{
  "n_layer": 8,
  "head_dim": 128,
  "activation": "squared_relu",
  "norm_eps": 1e-05,
  "positions": "rope",
  "qk_norm": true,
  "bias": "none",
  "parallel_block": false,
  "init": "uniform",
  "init_std_o": 0.0103,
  "lr": 0.00192,
  "warmup_steps": 450,
  "batch_tokens": 32768,
  "steps": 9913
}
MLP neurons of a small language model. Each row is named by its layer, matrix (up: input weights) and neuron, and shows model dimensions 0-127. Each number is 500 + 40 x the weight over its row's rms, rounded and kept within 0 to 999. Numbers have three digits each.
Before each neuron's rows is what it responds to, as a language model described it from the Wikipedia text at the highest values.

The prepositions at and in (also @ in sports game tables) introducing places, venues, institutions or times, e.g. recorded at, while at Maryland, arrested in England.
L3.up970:510528519403458547467491466497461553427484443519474528440483487436480477498481473485482546513502449440439480509461488546473527504538507542480577475478421545501475484492510529475504498532460500459541503535536446488568478490517509462480550508485455506525569497473433433483508462512507466479536566434419533482506422529519506479481505493408503553487563549450523482438470538532556471481499

Commas closing an introductory or subordinate phrase before the main clause, e.g. "In such areas," "Born in France,"; also question marks ending quoted questions and table pipes.
L4.up485:506455507485453539519460498516465471496518459446541573571469480543553509506446573555464457508562483500481565510511524455600481442461490532520567519502507484407480503400504418537524496480441497452545514556518460469530548496497463416481471485567481535470473546552413488493528501524523526515556474518522510501534452479529532411431504491521561535576548487532454490434482547540484557471550

Determiners or possessives opening a verb's direct object, right after a past or -ing verb, e.g. praised the, hides his, sold the.
L4.up539:550491527596419476474463489512525531485479489499419442630534451533511484534545474483529536608532477464519532475541507524524499493536529576516505474569549481493489519427522541514504455484547384565510478464495462562419546560462485486501421475517507491437514557503465553490454551562478507437529513435551469577495476470512562464464509491515465524471539481481499484500512491573533438471491

Prepositions and conjunctions setting time order, such as before, after, during, until, following, and when, plus time words like Date column headers, round, season.
L3.up13:499527564523480473529427451481463450466430477475494512554526496466530473547481476439476495573562476547492483490482473484547458500499485531516494511519443543441513472462507458485533475492490485546518554471511447533467419391477493537427536498596498470510479524467479491437598585552541467513456525483471613492487548555519470543506517468525517535470543519433499479549462480510484504478533

Coordinating and linking words (and, comma, to, by) that directly follow a proper name, number or item, mostly in lists or ranges: between X and Y, from Hill Bay to, 4th and 1.
L3.up109:435491508550434502506427527511517445445470519480504500554508563536452511553513579424532556504516506561512469552479503542515489477498599469487461504526548458562470546468495560544446464493415571537438509534516506486516583537500469503515460500502463485460474557530410437513450448490504478541494512506466484544420414508552490453436498490511448443509537562503486453531475452520558404476484

Second word-piece after a short opening fragment like In, re, ex (Into, rear, reached, examining), and prepositions after verbs or nouns (at, off, on).
L4.up790:500468490523482530539484488488515537445524460498482475436442477532490539503534443472491433443490511521481400542538554525497460508508489484519531496473408604526521429540423504461552494532492469533508577470551456469459483474531499514530578567472521517474505554504504501475505443523540453446509566402508484460552476519530585377496489467547531483469512498467504462509446443479486451539558

Second word pieces following a short initial fragment within longer words, such as ess in vessels/message, and in scandal, ang in Triangle.
L4.up18:570551451565492477504529453458393538470490484406527491496572451504541504548521480530468505496562443503480511507509563586494526528481520521496536491522555495495518443454429509531435497574402550518508525545480526440498516567467452481420549500532473486407477532538517533482488598474509549532495508481465454509510411489600484471508497536477544417539493495509483474464539536478559488539469

Second word piece right after a one- or two-letter opening piece in a split word, often names, e.g. J-ess-ica, gu-it-ar, t-it-les.
L3.up601:522438476552464451513526461466490548516559508511392446561542475542538506499523487494554536495493481421482493489451579468477539511538500499472532486536570556525521567475499416450418483491530509475524558489429547514495519528457465455458546515586586512501527468500499489493494527535465512527507563525518496558543514536476501463488556500531528537499452526492506498554548488465446492578466

Words that open a new clause right after a comma or semicolon, mostly and, plus he, which, who, they, or.
L4.up160:464472507456489497498534545496447450456510478536489495491531542529455497510461552546491479496542463392552481507465510494494479507558446529406517481489424494547546569516506442509452475528435560553500529520487533510461456459500469574530487528458503524480461547495461377414511543516537576511505483510534494534506478473534572469478459509474491503552445489538462553454593453599466515460504

Second pieces completing a split word, mostly the first word of a line, heading or table cell (Side, Race, Bronze, Retired, Soundtrack), plus blank newlines before sections.
L2.up769:541490573494493453489493517458450498479539480481483471465482494463510508499430481522433518512463440541440430490472538454470502447501502519480540505477389489459467453561423441524508530484431526503592437526563447514481468532479482492418514460567447532516501527453486507505489465531523434525589511539481590459519521561442467488467553525522492536543491473532516506571540563484511413527534

Word-internal pieces that continue a split word, such as ist in Distribution or characteristic, med in premeditated, and ed endings, often in == headings.
L2.up133:465524533526437537520455529444465475488452510537566511461583528488416459482529494554510598536512463504501474473488506456549530513506535512520466491462480544485510560467403451496531497550506538479505491489508451501447537526468520505470469469459503563456502484495480418401506529531527468526519540509480500460490530545440464515501527500617504472561523544458491524537533520514481449514543

The word "the" or "The", strongest inside quoted titles of episodes, songs or works ("The Vasectomy", "Part the Dark Again"), weaker in ordinary prose.
L3.up118:526454485449495535461481509517482471517509527476449549563408485499491479487505576496463556572458475481460423545502582546500514449525488605477491507550494495458496536453523578448491425558537481492534524457493506477458477545470513402463494508496478505455529488525446458451554496540493435563494525443427477562485476532474539503492448512509445546483553502464525515436485441526494478473529

The word and, plus some commas and to, joining two endpoints after between (between 2005 and 2009), or the last item of a list (Handguns, and Beartooth).
L2.up662:500536556485479459524511494478509487407472522538494485415558547528493386516512507514474448452444482498510542497456479458451506457518589517531485538480468467510432534578458472469443488481500579544512495464504479472488455451556490469494491515547423514504427522503532474498467466591495462576511475485510485479467530477527520494489454509486463496538450543479522506600487472566573473575487

Closing punctuation that ends a sentence or a table cell, mostly periods before a new sentence or line, and pipe separators after a long cell (qualification notes, tennis player names).
L2.up332:479531568542545468400470450510554496486483428473536536549469473516505463546534510505503543496524512492581463491539554473511577481468535482506523528515521537513519524421498477486454496503495528575551535506486502486533492406515473525509534493507492572505509566530563520493550486527474482417506604509517458479500529483463509499366555577533488431501464463586492469540536475520491551507469

The article "the"/"The" near the start of a sentence, mostly after an opening preposition (In the 1970s, During the renovation) or a full stop (The song…).
L2.up457:549510564506450480471479493529443493498486526519458492492536482558525466596540504629447527512480467506478510489539472599491477369522507543502509520533436576499511522485516475475460446521507494490607466480481471493490437463494504473434489519563507496442512482481502517515506525495507469505552512505443504511468438518503518506532481494505460503480573490552423530594510466507479496532537

Words after a comma or clause that link events in time in biographical and historical prose, e.g. following, before, until, later, during, after; sometimes part, also, its, or st-/const- word starts.
L2.up27:467504506489484461467473471488496423561439475422482519522577447510509526539471470446490517546490454473467510487479531530461514457527478466554511508418509518555513474523521430473509453557440511515497550542582521459459539407449528563480535545534419496565498533570614464501566583471561445539508476466481524509459484547533478524462444554541425503533552464507487536526465490526463452505539

Commas of all kinds, strongest as digit-group separators in table numbers (40,000; 5,767), also in dates, lists, and after introductory phrases.
L2.up441:545481514614463521502483516492459500481520497541521497466521578501503512515450527525509624608517508499526456518557445485482501515546565545501496532513487468441436547586508523538486478529439529473523462493526508486497511503484550533489471498585388495512480516498505421411568457511500501498541476543482534480531440502452535544529475524545562470485502542590389546495486523446414516521488

Final word pieces ending in -s (us, its, ens, ings, ards) that complete a name or word, mostly inside tables, rosters and lists, e.g. Owusu, Billiards, Credits.
L3.up772:490506529532435548448460562466475422460407448508462479461472462450488483554579508583543513567503480543452468522493502556441493450514480482503432478567496473428580496482378514471497468505514508561446477403487479523517518493523410415488523489441411548402538554458469536461514439498539580547526498544558458540474492502544441482557438491488441511552532484519430516515545454542469521473473

Short word-piece right after a capital-letter start piece, mostly inside proper names, often in tables: L-ew, Leed-s, W-ins.
L4.up633:490437577439474466505541442481480497466460480509478511491508489523525484511539515468500495524561504482489532461427535571515489436542569539437492458518427495438480480462513475542517517481546453521502384523472562557504430526607507421482485546464510452454444489561529500501463518483497489509502448425485494502464472485430551491516503555534518415441518419485506528524453487515513535527488

Fires on "and", "or" or a comma right after a past participle or verb, before a second coordinated item, e.g. produced and, injured or, burned and.
L4.up465:574580532541430490508508473509519563477469433471460494554436539530492431507522471542450430526562500499494504408446444500501554515552507477429523498508518609475489522467475534488487494456489506555509479434473417500459556482516524433447523445543465461473433553489518501529463489595492528508496512518546454516534441456533482530505532527545526481496496544485488475467550560523508555505470

Closing parentheses that end a parenthetical aside, often fused with a comma, period or semicolon, as in "(IUCN)." or "(1999),"; sometimes closing quotes or sentence-final periods.
L2.up263:518509519560507541505423462506541504467480443463467474601551556469632500498597471478492549514474522459515526389528543493530536489472501551546490496543504428537524523462451499540483461511534522576528457562526432488517474505441544500527470489509550559455487571542508501502553493541444458535539521465541469499488523439487471472476556515469507489461443568528515495553483481492557543530504

Short second word-pieces that follow a one- or two-letter opening piece and continue a common word, such as bro-ther, st-ol-en, w-ife, n-ap-alm, d-ro-ve.
L4.up365:533557531518435518504485513500441487452527483496579570541578594487520477485540443450464518528517467550498515495521490535506549407511498483424472487571448432537523494416390502508467439470392508452462479548502454504491618556545565442513484457478459499578507505519506499534539505484545441511523503472466515519462494485570494463439488540473430499493539479466467488505442535464473495499499

Word piece right after a capital initial in names and table or list entries, such as C-rew, And-rew, Agg-ies, B-res-h.
L2.up998:474505485525511493504478518482471431467497521499430546498493519485524506424508536491494572635503467547564499520517582454488499504552520536483519478532523438373519472529453538495490488506471464566566444498565447521540492493461521497482506526495505549424568536484507499460531426482448493516525466522624533536460535505441617490554505515514474519495524563495523512568511527584500505434486

Nouns for relatives, chiefly "family" after a possessive, plus split kin-word endings like par-ents, f-ather, w-ife, h-us-band; weaker on endings like stud-ents, pain-ters.
L2.up874:488446541455441478420426493500458531560469453520519507573498536450504464471596518479521495546524524517467523405525582501537516477513501431484440476448504549479459518454415523526561500498496486456483455519518546404478551482533495473487443565466462464546525518613466470492527521471536503468515536510556460516452454438574509416487429460563515489471505518491531543562528519583462524532414

Fires on the opening fragment of a longer word, mostly "re"/"Re" as in re-view, Re-volution, re-verse, plus "Ch" (Chicago, Chris) and "He".
L2.up511:555412470480432449438498546511512467417454561503429516511481507488559408522538436501419448496527556465453483487576507467480514516433535473557481522467539464385545491508518485504448435484451466473477518527509554506486469449528566480568447517480502523474536548431557472517489503541495457421562458450540554472527480524580580458483449458483539506544513497527501514476503517537514488523463

Pieces of kinship nouns, usually mid-word, such as ther in brother, oy in boyfriend, d in daughter, son, child; also weaker hits on be and other word fragments.
L3.up1003:438429514539468522447546516477463461516420491495527550524486498500464501430485461519464496515533528464549565468583524500461508485579490539485430443545521480541437473466454580504523477535483550469526536452516543473405555448576468480478439569475504474497548474537461475522576534505420547511474544473516488539437493508498558497496453631516465511504459501448463576514478468571483535531458

Word-internal pieces right after a short opening fragment, often b, d, Br or add, as in b-est, Br-ist-ol, add-ition; also colons after Born/Died.
L4.up992:546531481483491547441486534458507495445459499474430549463461566473444387482501453418428505520493499455484479482490504527498542523540525506439489479546491524471466565595497472524517404515509451536514568527480481542429554465480524429510467488507572484444494552442471506426492605585536460504532473492441511571494545485494498558532484476499541431520510572532494490476589442529519457533554

Periods right after a capital letter or short abbreviation, as in St., Dr., Ph.D., P. Subramaniam; weaker on the second piece after a capital (J-ac-queline).
L4.up871:480509512559431477415569538514471515511477408439502499496547516531537528491471496473523442560532516495498435508471623515485517479472493539492501488557415467441515544462487478492428517517505446533532492551512452469390426396509558449537489566504535481448487571587506419512500456516495475508526442442520535527435548582497484511454516522576515490518510517529418469513499468486455533496448

Word-internal piece right after an opening letter or syllable, mostly "ist" in Distribution, Distinguished, Ministry, existence; also oard, ust, ict.
L3.up156:509520430481470475482519507472480517484529448412544379534587474473511502471501538487520531486560494481512455533532467503448506525534528582441548498503522516450549575521481456496416495537543443472465541439478533432555471473479542445503525465498505515497510539514491489509534590610522540548560474476480465542533471556487418457508474473519550506528465497523485541508538472502503511489528

Mostly at or @ just before a venue, opponent or age (@ Utah, Operational at the National Museum, at 17), plus mid-word pieces in table and infobox cells (Sc-ore, F-amily, L-ower).
L2.up141:493479521418448519471559503458432496529516506535475440446494642539452485521432509519516481459464442420466519531560498512446519440540477544495533485581469499513406508547430517476423495566497513444531522472528541463509527490498502465432514497492382502523530507489477448454467483502550512509503475429497599488472467603493528482530458470472569487496579551458531567499467489527464504531442

Commas (sometimes but, and, or an opening parenthesis) that continue a sentence or list, often inside quotations, e.g. "sharp, and", "dishwasher, bouncer".
L3.up578:443526487578483498482519487435525468514503509472459517524502496538540480462535555425508522472503455508464498482513528524465502528499564537463510535481496476465504484495490495501519476503495496456524538462462498475525586493450493436521452438442483549489431525522497478440466493511487467572522535556436502502501456480495545496433477582564512531517505461469422553461454532511470540548509

The token right after a lone capital letter: periods in initials and abbreviations (U.S., N.Y., Harry N. Abrams), plus the next piece of split words (Cal-ed-onia, O-ld-ham, Sw-ed-en).
L3.up284:466431517466416515466522462523532503494455429415516501522536488463536531479513552470486479462421470436446470452505577423469527474515508451514512514500455524463508436494559487477551511508354430485546525528502514486463486469519448515503503608472575538485497559549545513478496504501475475534532545520537524488416517544520502570458488492460515531525478475602447500502510488478481504539572